config.yaml
num_key_value_heads: 6
intermediate_size: 384
hidden_act: "geglu"
norm: "rmsnorm"
norm_eps: 1e-05
positions: "rope"
rope_theta: 10000.0
bias: "none"
tie_word_embeddings: true
parallel_block: false
decay_fraction: 0.84
max_steps: 7944
MLP neurons of a small language model. Each row is named by its layer, matrix (down: output weights) and neuron, and shows model dimensions 32-127. Each number is 128 + 24 x the weight over its row's rms, rounded and kept within 0 to 255. Numbers have three digits each. A neuron's up and down rows have the sign that makes its largest values positive.
After each neuron's rows, "fires before" lists the tokens most often just after its 100 highest values on Wikipedia text that the model never trained on.

L3.down213:132137143125163136117139152126103161109105128114135111159127077108088130104156108130082115151129156159151123133122138092155123147174113115087125128136103143161095097142145134103123115123137085100104127158154082104121176090089144101116154076110131126085144117071139134106139130101128165153
fires before: " ", " |"

L15.down228:113154129131103151131117135109100120093152120113132133115127115113118119100158093120085150128175105165162111121162154114121112119157150128112130082118125135143106179160119134141151117165118149085131125145167181110125115112130085124117172135124136124121147121136139189156123151139134110108
fires before: ":", " |", " (", " |\n"

L11.down291:100144122124105122117145129168118136170134158080112097139128112115155090166115110099146113171118102133125148087110167129203104158123128143129097097150120141108083123142155110118149082097162184156129145152142112118141122140136128175133168139078137119129100146131148123122108126128171123095
fires before: "|", " |", "F", "A", "s", "|---|---|---|---|\n"

L21.down23:126191108100129113143158140118158139142126097124143083141142127148139108148135094154113129163110092119126149134135129146168126091100143107122100123126147117084143099100133119125135150156128152109160158142135131128113127106148155141165176153153140122132143163094075152144149133109109165173
fires before: " "

L14.down38:110084113181146167148173121151124118121129100126100108156089146163089101146141120136106118117115182150126161101154162148130100106089120128115089109103081121126178093137107137081131146150133121130118103128119114142121093117113093135121170118126145130125133143134083129080162148155082119158
fires before: " |", ",", "\n", " (", " was"

L11.down80:147181184111127114144129086119154142135134096163102142124136130139138098113118124151179121128091108140118148128181137130131090099120109165143149149146151134147122093112073121106138073124125134131121132115108117094139130101124133100100162130128154162109125098129115168106176112135129127151
fires before: " ", " Label", " S", " |", "ad", ":"

L17.down336:117143159095155114163145140148115092124113103119150141099144113108204087147085144148136160089101114120116134144074113127130154144174121130137133104153115108097098133114125122080108119106158130143137103131154093122148122149157146115170101154108130122120102119138139151106112112157125162122
fires before: ".", ")"

L21.down35:131125104097126147184119140118099130160119128159128140146128109166082145107110134109122116165118151148136127111111098108138114117110107143121110114122139177143108088122127089139109109123170091156128166126167162150135105114122134106142125117089125201083134133092151138165124102108114088167
fires before: "ic", "a", "ian", "ics", "ium", "ical"

L8.down209:138134153147126123109142134105110154147103089137099107133142118175144078154091160089149093128120149118104126120149140128111096131119139185142113126133093123120136157111160133134115129124153119134111144155128124164139137127114116150131139162178150157110104127137133100098159140099064138076
fires before: "-", "|", " "

L21.down200:146137094162098143148128110084143096148138158136130106119073164116161134156151137159106098071100099096125140151143113127137140158143123198130123116095150154134137131161069121132132100139116145121149142164120143165126145136138132153113172159185130114154122140147097121114163118142140134128
fires before: " |", ":", "."

L12.down247:104139122129121102076114117130113097142151158110128102118110076110131152096117158142114128113111135145117161169104104133122142115082110130110148118119096129130101115125139084149182113150138165092121141159153141111137160132134162151152127174101122117147172122132137133093057138102128111115
fires before: "-", " ", " |"

L7.down156:143113107116144135173137142137093125141114170151129134162151155155096137138145190145215118148113171112157127148114117075166144160128127119130168101150143147111128151135102099095171116123159148138145131091122141057143117153137182094119156128139108143119118104149111147141135133128136112106
fires before: " ", " Goals", " D", " Q", " S", " R"

L16.down211:085147124120096154122144137103138110128144119113145105119146153103108095087135129115137104122154147120102164168124104066143112125147119109134111084168128150163098135158131075171114156153069122085154096113142145155134108111121124150121134130144096117115124113101158097169133136091138151132
fires before: ")", " (", ".", "′", "°", " in"

L11.down278:095143112154117141156110181110104112103106076143133133156123117148136117147133121130147116112175145138081118098131132088105119156144105148114076096169108093140145161142135160077120128106127144093134168106139116114132164129143119144200119148121114141098106121150138125105159152154126130133
fires before: ",", "–", " ", " he", "."

L14.down39:125119113169172109106152139112165155124115123108124135174148053149132092097115115139138127082080096126135117136145167073128127128118113135103091154111150127110152134067091109091111134093126151111147153116116140119139106125091118115124147111122144101139168082119147124096125099131140151138
fires before: " |", " m", "%", ")", ";"

L4.down148:135142143110168142128109117107149091103111114131120107127086136125104167125088065121151131104163090143137170199142165105129117125122104115093092104141125158165145147098127140163118146150114141112113118142146122118090168125104137124141144140104140124120127149127150115115102130140103105125
fires before: " ", "=", "==", "|", "===", " |"

L20.down122:111143132137142079131104126144091136164121111130133113134116108122136171113145113152160094119097153133192136143123152125131148080139137124158135129152131091109133140131174103114131104090106158145136136109142171166130122149191154146115133169120103101094129073088123185144140130135111177127
fires before: " |", ";", "{", "\"", ",", "}"

L3.down27:120114171170171121139121132151128082106123133109131143123106101123111110149078119130102112112115141121140144148117161141155108134139087148090105149100121116064164123140099121126106135162143131106133155162118086138144158096089125127162144129124160129130104126141065155139090119151110136087
fires before: " |", " of", " votes", " zone", " place", ";"

L6.down234:158142110118126102106152099168140134118154150136060135160135153143163101132152076125152181134139102097135109152136184119163086125135126138161104131114118137146133115156120130094142095155145127094128128128100139142121185076151135124109154138139145109120167135162139113116137131134148157146
fires before: "|", " "

L10.down110:095124098123105127128118152175121125163145178151137138121165139126130118158136156127157083111112123124086144151161161137164167105092144103093114168115116093102080160086132124130076103119130139105122127147129134115123164110112119151151130113191138155071156097163155146130133150118124109121
fires before: ".", " |", ",", "R", " |\n"

L21.down132:138190153182152139147092139122132106120112146114110146144122154127142124132143140134103077148109116118126163125144116125106070129128167107122123129094139141118111124172122153146115174124102122120134130087163144114139113116141157128105143148155113118158126115128155149132120114090085073126
fires before: ")", "19", ")\n", "20"

L10.down346:143155148111126140099117175161076152107169132116135092148113155106118138146115131134087132073157149095104117118104132151171137113081128153108115148106112131122103117159134178111107134116143103122122138142168170110138126111103118123134164061098167110078095114126100122133162137136124161139
fires before: " ", " Goals", " Votes", "|---|---|---|\n", " S", " Total"

L19.down272:131130122131141138142107148152130123157121124091138124153129141092132147139141111145166117120142150088142155115136105175117108119111130123131126160148063113140156129085119119093108150104123176102139119095057147126129138144133123153140155125054147131097161118081098125149123099108116149119
fires before: " |", "–", "ied", ":", " place", ","

L15.down69:100129143104107135122125143136151128122158160127123076100074116081137117131091164133146115085176168114143130121106103141146110104141139094167166111159150113189105130135121131165111085112140113112125133159168091151130099110081093128137165157093110168095143137140088142038129123157123138136
fires before: " |", " |\n", "\"", " (", ")"

L21.down145:103167151085136120145138151116101113120088183146135143133114153151080172117127132114152129145125105099159126148120096154122133137133101113158109140155088095170141124121100103120124103107124138103099137129101130123118121103106143122111125098135158135141144133105134166155160196137166140108
fires before: "2", "1", "0", "9", "6"

L18.down378:145138144120127165136181128140119150096162176090108133128145106101120088136096160183144173123165108109172128146094157112133122129115157129122142103147122085104107102142158122098103123130143133128125139111148108109106127135116112130162101132121109128120111122140149139116160117095116129107
fires before: " |", ".", " m", "%", " km", ";"

L14.down237:070140133079104158122085104074145102155109117097124066145146123106141151093139146127152188127132138117128139148105124125109116127101117156155143096157125120132117115121098138146121100154106126128125163139077117102155177145149161144134145160113106098182147081139086117110117108141160152113
fires before: " ", "."

L8.down106:141179143107112126148108147127149124106133126130106126174134176117132144126082111120156108133146122115114152104116117136104109136111080142070128146151125142089141100115093168101126130146133156133132135155153127113132104127146154120074163101136108095138166102133100126172098129164169138150
fires before: " ", " (", " The"

L16.down322:160112151150163151131147143164173142153108120110094111101131152099130114095121142064122108154137141139100115114124153127135103099067114061133151084120130182129131139152126106173128161110088117090153095140145102124148145109140155151110133103102149138085173149115124108152136103099097148130
fires before: "19", "18", "20"

L7.down17:153154160143130140121126159119130121101123100079097039112118096097129120155112142120119154137126072118141133100118127114197128137154144128153135125102097142121152137118144125133131141146128158127151158121140121138103168132124123160135130112153153119107151112129149116125133115130142142125
fires before: "|", "|---|---|---|---|---|\n", "|---|---|---|---|---|---|\n", " |"

L14.down269:156096151164125126149163102128144158097107187141170094095131130170120118087151136144104105150117100146135123130112117109120111152098122153135099103134108140080146138172136129137143114175128132090114100159128146112166145100154141102114165117140123109146133088100109149131109131119153122136
fires before: " ", ")", " |", "1", "–"

L19.down354:125115112106101147164151136109146136146103099109149134126110146127164129094128105118118136123137100118159113145082155089155140162109108118132107102103112133066130116089146126104118157137164158109131091119124128143119097131120112123129129129125118119090126130108104163117149142122112107091
fires before: " of", "|", "s", "ing", " is", "|---|---|---|---|---|\n"

L7.down6:117140145143133137133076112142135154141171143106070121144090115066067131096111089150160119094123148161140171136146138145112155118147156120064116125149136102121159160139117087177130145121157095125153122137117154160121144129082113153182126169144195156131118166165132112127110145109119127142
fires before: " |", ".", " |\n", "-"

L19.down166:098104133156152099128154167111142151095125125118104140103149128150110116129159137149152125123104125107198128159105139124176146126111135138111132123129117142110113169099127109115161138111152147168153149143141115127145109087090104120109150107118072121083155090101147161141116122114150166121
fires before: ".", "″N", ")", " |", "′", "″W"

L19.down287:143142082114151122165147140133175126113126132104113140138086163110100130100131135122117140163141102101093127116144155126124082152100170118127126124156121144165141120177102112132152071124143138080170123107116094148124136128103156193149157167112146087158098134130139158156145120107128149117
fires before: "18", "19", "20", "17"

L11.down108:088140116108127143143163153113146121082134168103147138161076078109134116164142145140152189129164134143152137128121125104154102116098120137119087126146117128175125162110160141097125133141103118130150152087158123105159124132135119142160138147125119126097124083143140150125138137104059150151
fires before: ",", ".", " and", ".\n\n", " ", " as"

L15.down283:099123156134123153118115145121145118207121163079107130157097144158079108090146170156174123131133156123144112133132116126140110118141096156083123128135118152164125127119155120084143131132120116102126190147132127157128144092131147142131181166147125077124158060135101139125154124121136106128
fires before: " |", ",", ".", ")\n", "\n", " City"

L15.down89:126111136133114158113101060110123084138138104143133085145128103134123096138103085159144120161147177088142153135139103147138138144078111204131097140143109135159143124096117091131142109145129126170158128107103166161071126139137129154146135127100116138119148116147111132110134074128101127089
fires before: "–", " |", ":"

L6.down178:116102108147116118139129102069120136100139104113117110136103105110108163146146100128154088114156115086052140117125130150127155117112167129139146140137145151116151134119134090166150117139103155106118075106112141145110080165163132115139085126093106110149107124138137151125151143147127115106
fires before: " |", ",", "–", ":", " |\n"

L16.down147:086128140124116100124135136158080121154148153102117141151121162132102119125158130151148104122180137150121140172101125121132121116118158133075172120153150095147131101162183117167154156155140114120129098102114094182144142104113132094149121130116152139139138109107090114115130114178118168145
fires before: " |", "0", " |\n", "2"

L20.down255:104112142108123083105079054101108154119118105104120157140135138124109138114131110102102153135150124138137105138128144152141144132176165197142128172149132161120083153176111119165151144175121122122133110115134131168142147131133097112104104161106122168098133124158139141094133138172116147132
fires before: "′", ".", ",", "″N", " |\n"

L12.down28:118134143136100095127097140108124163118112131139147094114098151129141156114135107117151134102143130106118141108142141115116097089148109119139115148166151145098086092158167142129117080099110119083133170122110148131075098137091148141148102097140139161161160171108109092122142107135178145122
fires before: " |", ".", " (", "2"

L11.down126:133121139132105199127087130114120092105151109097155126159115138099099105133116135164139166098146112130101118160116117153127107124137122159113107102152158148125110123089146111076136117121148096147167118153139166134158118163135141152121146115137119091125170104149136106160087120186151154144
fires before: "-", "|", " "

L6.down35:171164137133103161121148152094107115108115128063138156172135105122105128161146137135080118179126128162145111128139145137068142106149088162111101140151139118111095152166154127133129153108134116112131147104145137121071098154104143142089147118136116102109118112096101148125155134121137094146
fires before: " |", " ("

L19.down311:101178129151119120150146118121112115170136158117116126143119137089137124123094136186151130176110158161142171110108106116131138109137109144138137105155128134157092128131153109153184133108105089138117155117175121153143106132110148086138172154133107121090157119099130131160151089117101160135
fires before: ",", " he", "ia", ";", " |"

L3.down284:117167126170152110169099144122124109115122125160141073092099131093127110132124131111131161084121106133146172148102137119123119155111083145127111113094109138128143129160137117169063153121111164120119140149132122164160129128137131123153104147136136118071135100124149102126130143162141092104
fires before: " |", "+", " |\n"

L3.down183:110132118120113119140128137165092162134101079117161136108139130130191137127127180122166132113129139140132132160147128112158096203122103139101146113133130141086137121094123144109147112141101126127118147120139102111114129144128148121077140149128133114084104121150116147136155105140126159115
fires before: " ", " Goals", " Apps", ";", " |"

L12.down152:123082125131096139142134117061090142161122138151126103108114133154156108145087109159086089127105148155128143127120137136193152112169114198105099109120138112108150152131141116194172144163122133118135151105125144167046134118117135125173167137126140147125158098096116124152130070125152142161
fires before: " |", ".", ")", ";", " m"

L10.down93:120137146121121122078131169160073135144114090116095179153149080149128092116092097114139148146137101118088107130133176153114082109115148147138106167142152169088136087177099111111104168156166135114116129099112146123155139130149153148144143129162114088121121095104149122095148123152108129102
fires before: " ", ","

L7.down13:113147137138134120137122171098078166161118095124167133174119125090121153140117116133125164119119156121136111117134133144102134130139125140067088096100101142114109117157145140116087135157143129139136103119137120143161154125129102159126140132155112136134148115110108124128137110117133152144
fires before: " ", "ian"

L7.down286:163165144117100110160094153122120132114141126103109119167124144136081112082120080130136100125140154165143131157134131078093092131127133169159135120118131117082142148127120117113127086111135136183123174141148142121150111101105119125121106162124128080158109104121125138127111084124118123115
fires before: ":", " ", " of", "or", "ute", " zone"

L16.down13:082160150121128150113062116161113114112181128083112131113123092129121173100099113135131108101130081121135156099103115125125165134083182084097121151148096175122139130173117148135121154113150162177117141113073136127079147146137143101166141170126099134165109132131157140158130127134123109168
fires before: " |", ".", ":", "°N"

L19.down305:117159102056137180093134128148143128074115184145147125133145119133103157128079100136161127130145140108157127131152118118131115100130123070139126172132125110168132148162140115119082110130120159123135110095146077117135134146129139153142159118140176106119151110065107100148119107103088165155
fires before: ";", ",", " (", ":", " |", ")"

L19.down247:115138131140116130152091128130067165169133155165172135108070145125108172138128173120108112148100174145130159152120123146148117094095135068172115117133145144147071118104159085132106141115176124127101170141125151165132146102106132141125144131151142101115151090135070126083131113131089127144
fires before: "ia", "ian", ","

L18.down162:169161106126122159118104140163140118119145124154156152059102163132141116133153145197089135133126131097143124145111144141152128138136141130129154119119121126106097141142162118094131125101071158105128127135148142154105113117117115143128121117143155121108088133178119104090176140120090109144
fires before: "19", " |", "20", " |\n", "11", " -"

L17.down302:163116112090118123152146099118098097164126118165051160126113138115105153110114093126112081074139133135111177106083143101160126110085127160123125159088111100100148136153104147122145132137092115122138105124091108074149119116164122139168170114115137129129131092124135106099145152087119156134
fires before: " ", " +", " W"

L16.down71:115121125165122125140139110109155163123132174111113122141107123105070128124089142174115137117129128120141100115113149131136118099107143118121104152161115161095126177085118092131155156100116131080114122089129108138141106126095155128082117108138161138141132134140182129119136122101131144136
fires before: ",", ")", " |\n", "–", ")\n", " "

L11.down242:175102109123116133065064124129103110137105133133130125160093128142147164106144140105136179114141110115099126116120101131107100087142128153164106104135159147121119102115107119180125114105161117123101124139100128095083122161120167115143126145092100114117143155100118118119135062105130142135
fires before: " |", ".", "–", " |\n"

L10.down321:132194111157137135168159102140139139097135126132115102157119134123101133144110119113122115164122124086101145100118095159152151146145129144169062112119129095156147160133162153097187145145099111118148146092103107136135105117130121158088166103126118083147121132144118092136151155134109111139
fires before: ",", ".", " he", "\n", ")"

L4.down217:105144098130110086143118110143110181158071106144072115145153130115097131151167065120194131140127090108083174173110120134158119124094106122118135119117137142104140107128114145167104124149104107115148136135120134145143127102099159103138174147120130133159122121125112122167188127161124191100
fires before: " ", " H", " \"", " |\n", " A"

L6.down201:117152068142145108121115136115091132110114128157101146108166131139082100076087131179138106101165127139169138114117156138100141170149128112129129129129125127172104178105142120117140146166134164120137177078175107165123094135128109137105145120136129140123090120106098170102129126137137099107
fires before: " |", ".", " |\n", "\n", ")", "°"

L14.down374:117126129133140155088112122182151138139120136146132115148109134076083148090080067123118132132070113118119136116153149065133094131133136105118138128114149116160118141137150066117127158117151122133101144086113120119149110122125152113123128121153149121153143129160109102160159123154168135112
fires before: ".", " |", " -", "ender", ":"

L15.down271:099119140143104155099138074118143171085093135133137108092102106103075143127075106120119125144090115153156132124102112108159144088122086133141132101161166144077149143137106099157146149135154135075140123151168150082146127143110159107073127110101126147140088096128131119112168136113134138162
fires before: " |\n", "|", " |"

L18.down19:088113121140135135129125085127143069152154111124137137151151151141092082104126161127141168117142105101086105160145127133103149110118147115115160105175089144130134125145117090098109119087102142116189114121125129143155120147151129129122100142119123126145120111124105115119125154130173213114
fires before: " |", ";", "\n", " (", ")"

L10.down294:114117156172110118126138089154161094142104141098084070163135147135122140130115141121105091184126129134136158151080137159122132085111140094128100154079139119111093152119166133122136101162152101174169159083119089118141146141085135089152136144134088171117146114138113159126169123173142108102
fires before: " |", ".", "th", " |\n", "–"

L6.down363:163130137138142122137160142149148123169145156133148136118103176135184110119112125131142160145145115122110116127124144092126160121176083142132126126153151079134134115119134145157095097067150122075135168126119118127131157127147102076162161138087131130158140099106126153103110102098120108136
fires before: " |", ":", ",", " ", ")", ")\n"

L21.down186:094135098131126074098156134133084106161099117151106125112109161169160106112105174113117127097159143076115126142117130105117151111140132139147136119143101127150091141138111127130153168142097081100125125132124111191136118093130155147089163172080130104138136148093135139114092112115161130123
fires before: " —", " |", ".", " (", "ad", "an"

L18.down373:147152126161148155126102161152143160119098166165157127131148121151141107134144163139150154093145122143146146135121110134102139160141109113090149110163153129110122178180113115103102159116129150109147119100137154134138152156140097152118087104147134116139146136107127174103115139096129070108
fires before: "20", "19", "a", "P"

L16.down64:125126162106151178138100104147183165114122196126113115144102150122118134180095108109157126127171129148156132133102141143113108115100174171106160116152157145140121158136098134124154139098146165093145102177158095154126101151125127197139131145093164083128094145154100092125119114129136155127
fires before: "a", ",", ".", " |", " ", ":"

L19.down153:118110119161111127151106120129168109123145100139113130141103118100142127147112109102103186144133164122156165125097134181141116127111133115132118123136142123118129127169142143084137126121143138124182191099113147104154136131113137150151135092138120117132130124129085119128153098127147151098
fires before: ".", "%", "ft"

L19.down343:131146137110124148129069147140135074121094154103103173137094106143092136119117118113123175120167108079095130125086146133130111109087117109099105180152116147125086126142134149103141124133095103112156141143123130096125135099130181145133146126106142084114154130155109133110109109135118162145
fires before: ",", ".", " in", " and", " of", ".\n\n"

L6.down4:140100149098140140110147177104146133150150100102123121144114124153173096135146128174134122118118097117102148104116112139118163138146073104139128150149116138127145133158141094138119079135155113143136108099155107108117123141136139059124116143124092172127123102137114086169091104154165108110
fires before: " |", ".", "–", ";", " |\n"

L10.down58:131120143131094105131134113104107108127147085122145080095159128141138119113115131152146127103103118144106151171114098090124140118119139134115083141120139148077149116162110150130119081143126133141102215107126133157152171125122131166166096160141138093121159120140130137132086082121117139057
fires before: " ", ".", ";", " |"

L12.down39:138128090127136120180134142161115116178110114110109151135112161090127138083091127117158136119148076117122177127112151116129117126144136151161117086139093135125111162108139100137163133115123119055134139114104135085078157156176146160129144154094145120115123175118133126106134137101159122111
fires before: " |", ";", ".", "\n", ":"

L11.down313:136177137133123086103106135081168112073145103097151148147075152132106119122113144139122139101136150159138099140124151112113144074150135126149147123150136114146137171145125145160125164119158153124170144155150130127122122105080111142131191123107108140132123120137107119096129114174101134169
fires before: " ", ","

L6.down68:120147162104150104109115193153099147161146155120162139145166111138091124126122150143163097134123133162136141129117117137126089148216130136091095117094077135130145101093122128160120115115139144113157142190108131175166145113139170139166145111117168149127160117077137138138103138121121086125
fires before: " ", "a"

L4.down191:117142137162138130129157127119115166139089091139194095164132112108150131127143131153128128139114124130136070143105125130171098122128121134128147096175115127119153118123147127098098125080149115158143142110174125141168113086130094140094165106137141094110120153145114118105134089108118134116
fires before: " ", " |", " S"

L12.down61:096133189141065142137094163120089165134116121123142138155142139114139168149164135134098183102125169124134120112112121165104155142161094099110089140108119107100108119171149138136117087075123089135135152134148116102127121121148140150116159107142166101144107172169159101129122159119113095103
fires before: " |", " ", " |\n"

L20.down265:122138111104129113131161127133143088142154176095120117146123148123148080124117137131135156103142140138146116184108108105142120158115114155157149119119128134159137128132128144113159139101102146143176172158115111147132136107133168139139135142159162140117173130131133164088128140194133157136
fires before: "|"

L18.down251:116144120105128189176118139128127131129147120171089099153066144154155136118122136161121129149101087134177085111153104159138083109135117182138128163173133139132103106139094165136122120121144183140125162155139112169099172124138162148136115180113110145154137116152151110073133131152113162100
fires before: " |", "."

L10.down128:160177156131102146131122138130119110103128146140147122157102113155102149140155140138107120160159085180134118134102124131124163092148152166113145111141162132158119126137162143128093088081157114155128145124097117120137123154123106106133129097179121122107143075148118105097095125150159137103
fires before: "-", "0", "|", " had", "|---|---|---|---"

L10.down174:119087139159104105140159133137101144133079128148141144118111143102141128170097157112100141147126117147136134147098081076117106118133137140154107170144165131108137105101121149120100112151128096102155140133073089099113145131133148143197131147146095121115107121121182126101165115134152141123
fires before: " |", " m", ")"

L20.down365:135141100140112154118171171138123112122146093118136109110133130109079093073128086119093159132179123127117172101132108094141095173137170126120129119140123166172118138148150117136118154118137134109142146080093106121132110143106130127121119160149117129117108080113098172137132095110129144142
fires before: " |", " (", "+"

L5.down87:132142141138114132123109140126123165162154147091104142151196140101116104097149102120120154100119154146151135097138098149134161141126135111157124079135202106108077162121099082095121090141139124086168123120146141155060129159109118129103148169148126164140137093110122142148126145124185124116
fires before: " |", "'s", " m", " (", "–"

L10.down57:107150171150133111166107120113136125086101080142132113175126141141109089112086165148115135135148134106122142147102184150105136087124143142143164095155182126146107149164116162165154174129107157127143143152073133107101096145118099155138143124122113149131157095131145126109131141143126127147
fires before: ")", " |", "%", " "

L20.down267:097124153160171114109142112102111155094129122126081091131114150123107109130126091108113126095090126124164118122122108102104101147135109135116140121126187173111149155116100065117150157148131160127158103135119156121083139201148123094143133144102111118087133120114102121131169132160125134114
fires before: " |", ";", "o", "i", "–"

L17.down324:116122125119120144138157147109164107154102109094151066136121141108080124141109096124131127119144152147133146128091106118115106111147141129132104133115127124142135117139118087152115105168104127166104133148095109096114141100099161107174155102113151128102135144138160096120106125083142161137
fires before: " |", " m", "on", " (", "2", "0"

L11.down41:128147153146108170138121151093092161143132114121154091129142146155161133091105093135147131124145120118144088138114125085115150127108140158093108106127120124098135141128166103128109123114160144120111172163153137136119140137145116135101096106165091131141106120132151146123149066097104168091
fires before: "-", "|"

L5.down45:120125101157092146119104116149147156144147183098103065093124125094113147112132130122118183120144154105150125113116129190161155091160104159103139105112121168139151114093123126130134133087093132100120158105161183126145111138121144132131140121108138073102162120101116122157152136127156158146
fires before: " (", ")", "%", "ym", "ay"

L3.down125:138120121161114109140148085147129139136089134157060144101143132091149114129118074122143114107156067171126152145110131081128093098113116091166089112131151149116110140099119123130125088108115169110095164166115099101109134112129124129136157134132117126161127140122074113095124104142175136099
fires before: " ", "|"

L3.down82:170131098123110138122171126101133134133146104086137108138188096141106124126137141118144128173093144116089096108120111116161117114127128136105091125109126170086155183107107145105104142124167115148104154113133132120119151124146134150067166112073141107106124166158143074121123107135119127131
fires before: " ", " Votes", " %", " Democratic", " Candidate", " S"

L14.down281:125135139171152122118135152121120066101130098110101134118146147113120109105164132158169152109107122142120127129127081174083120137151140109167139133108122105144096131155117104130101078126076157162105121126158125122139140132129144098122084107163161092148144141085154112112117150088134165094
fires before: "\n", "–", "S", ":", " (", ").\n"

L4.down168:109125111154074152110119123173090083116150119164101128126146131135127144108105112118101143140152114122119070161124165127144120084095182142112140089194135113147101162086114135119147089100123140132114121134140143154114154123163110155116108152167169099097103139136127128148098136136119103146
fires before: " |", ":", "==\n", "ards", "our", " in"

L20.down258:144154149111124128095163170129110063111150164139151135127132128103119104125145122113099093152156125136145144168106116126132169114103140102132133142132126095098101137131107093133103119127143179120075149165119163120141179124141175079102139126139136125141161136140118153140137163086091146072
fires before: "0", "3", "1", "2", "4", "5"

L18.down358:126099124141105159137131136143110144180157099111054125142098148118157100115123121158147130132133165148136131151097120106097098160096115111125135141133133097092128117121065109083175111151160105162136113127153138091133125093135130140120158151135107115166121147136117110114163134112149116126
fires before: " ", " T"

L17.down44:105136177132127142129123129135112162124119122127139112129089168123133095143118159089114140126169094145137127163145127120102122151137081160088168080123140096148147089112178074155106133137107123119131146102134098136160131125129189104130129130148136151108097146175064112133108164153131152130
fires before: " |", "2", "1", "′", ";"

L19.down368:107111135130118163136136194160160156143130176108150145097122153136118154130141114155120118138151134081080136123119146130098164142126141125177115093162086155121114128128131089146075144130104143124151125114123148119143163121120129175103129177100144108095126147117105162106129149135116162151
fires before: ":", ".", " |", ";", " |\n", "v"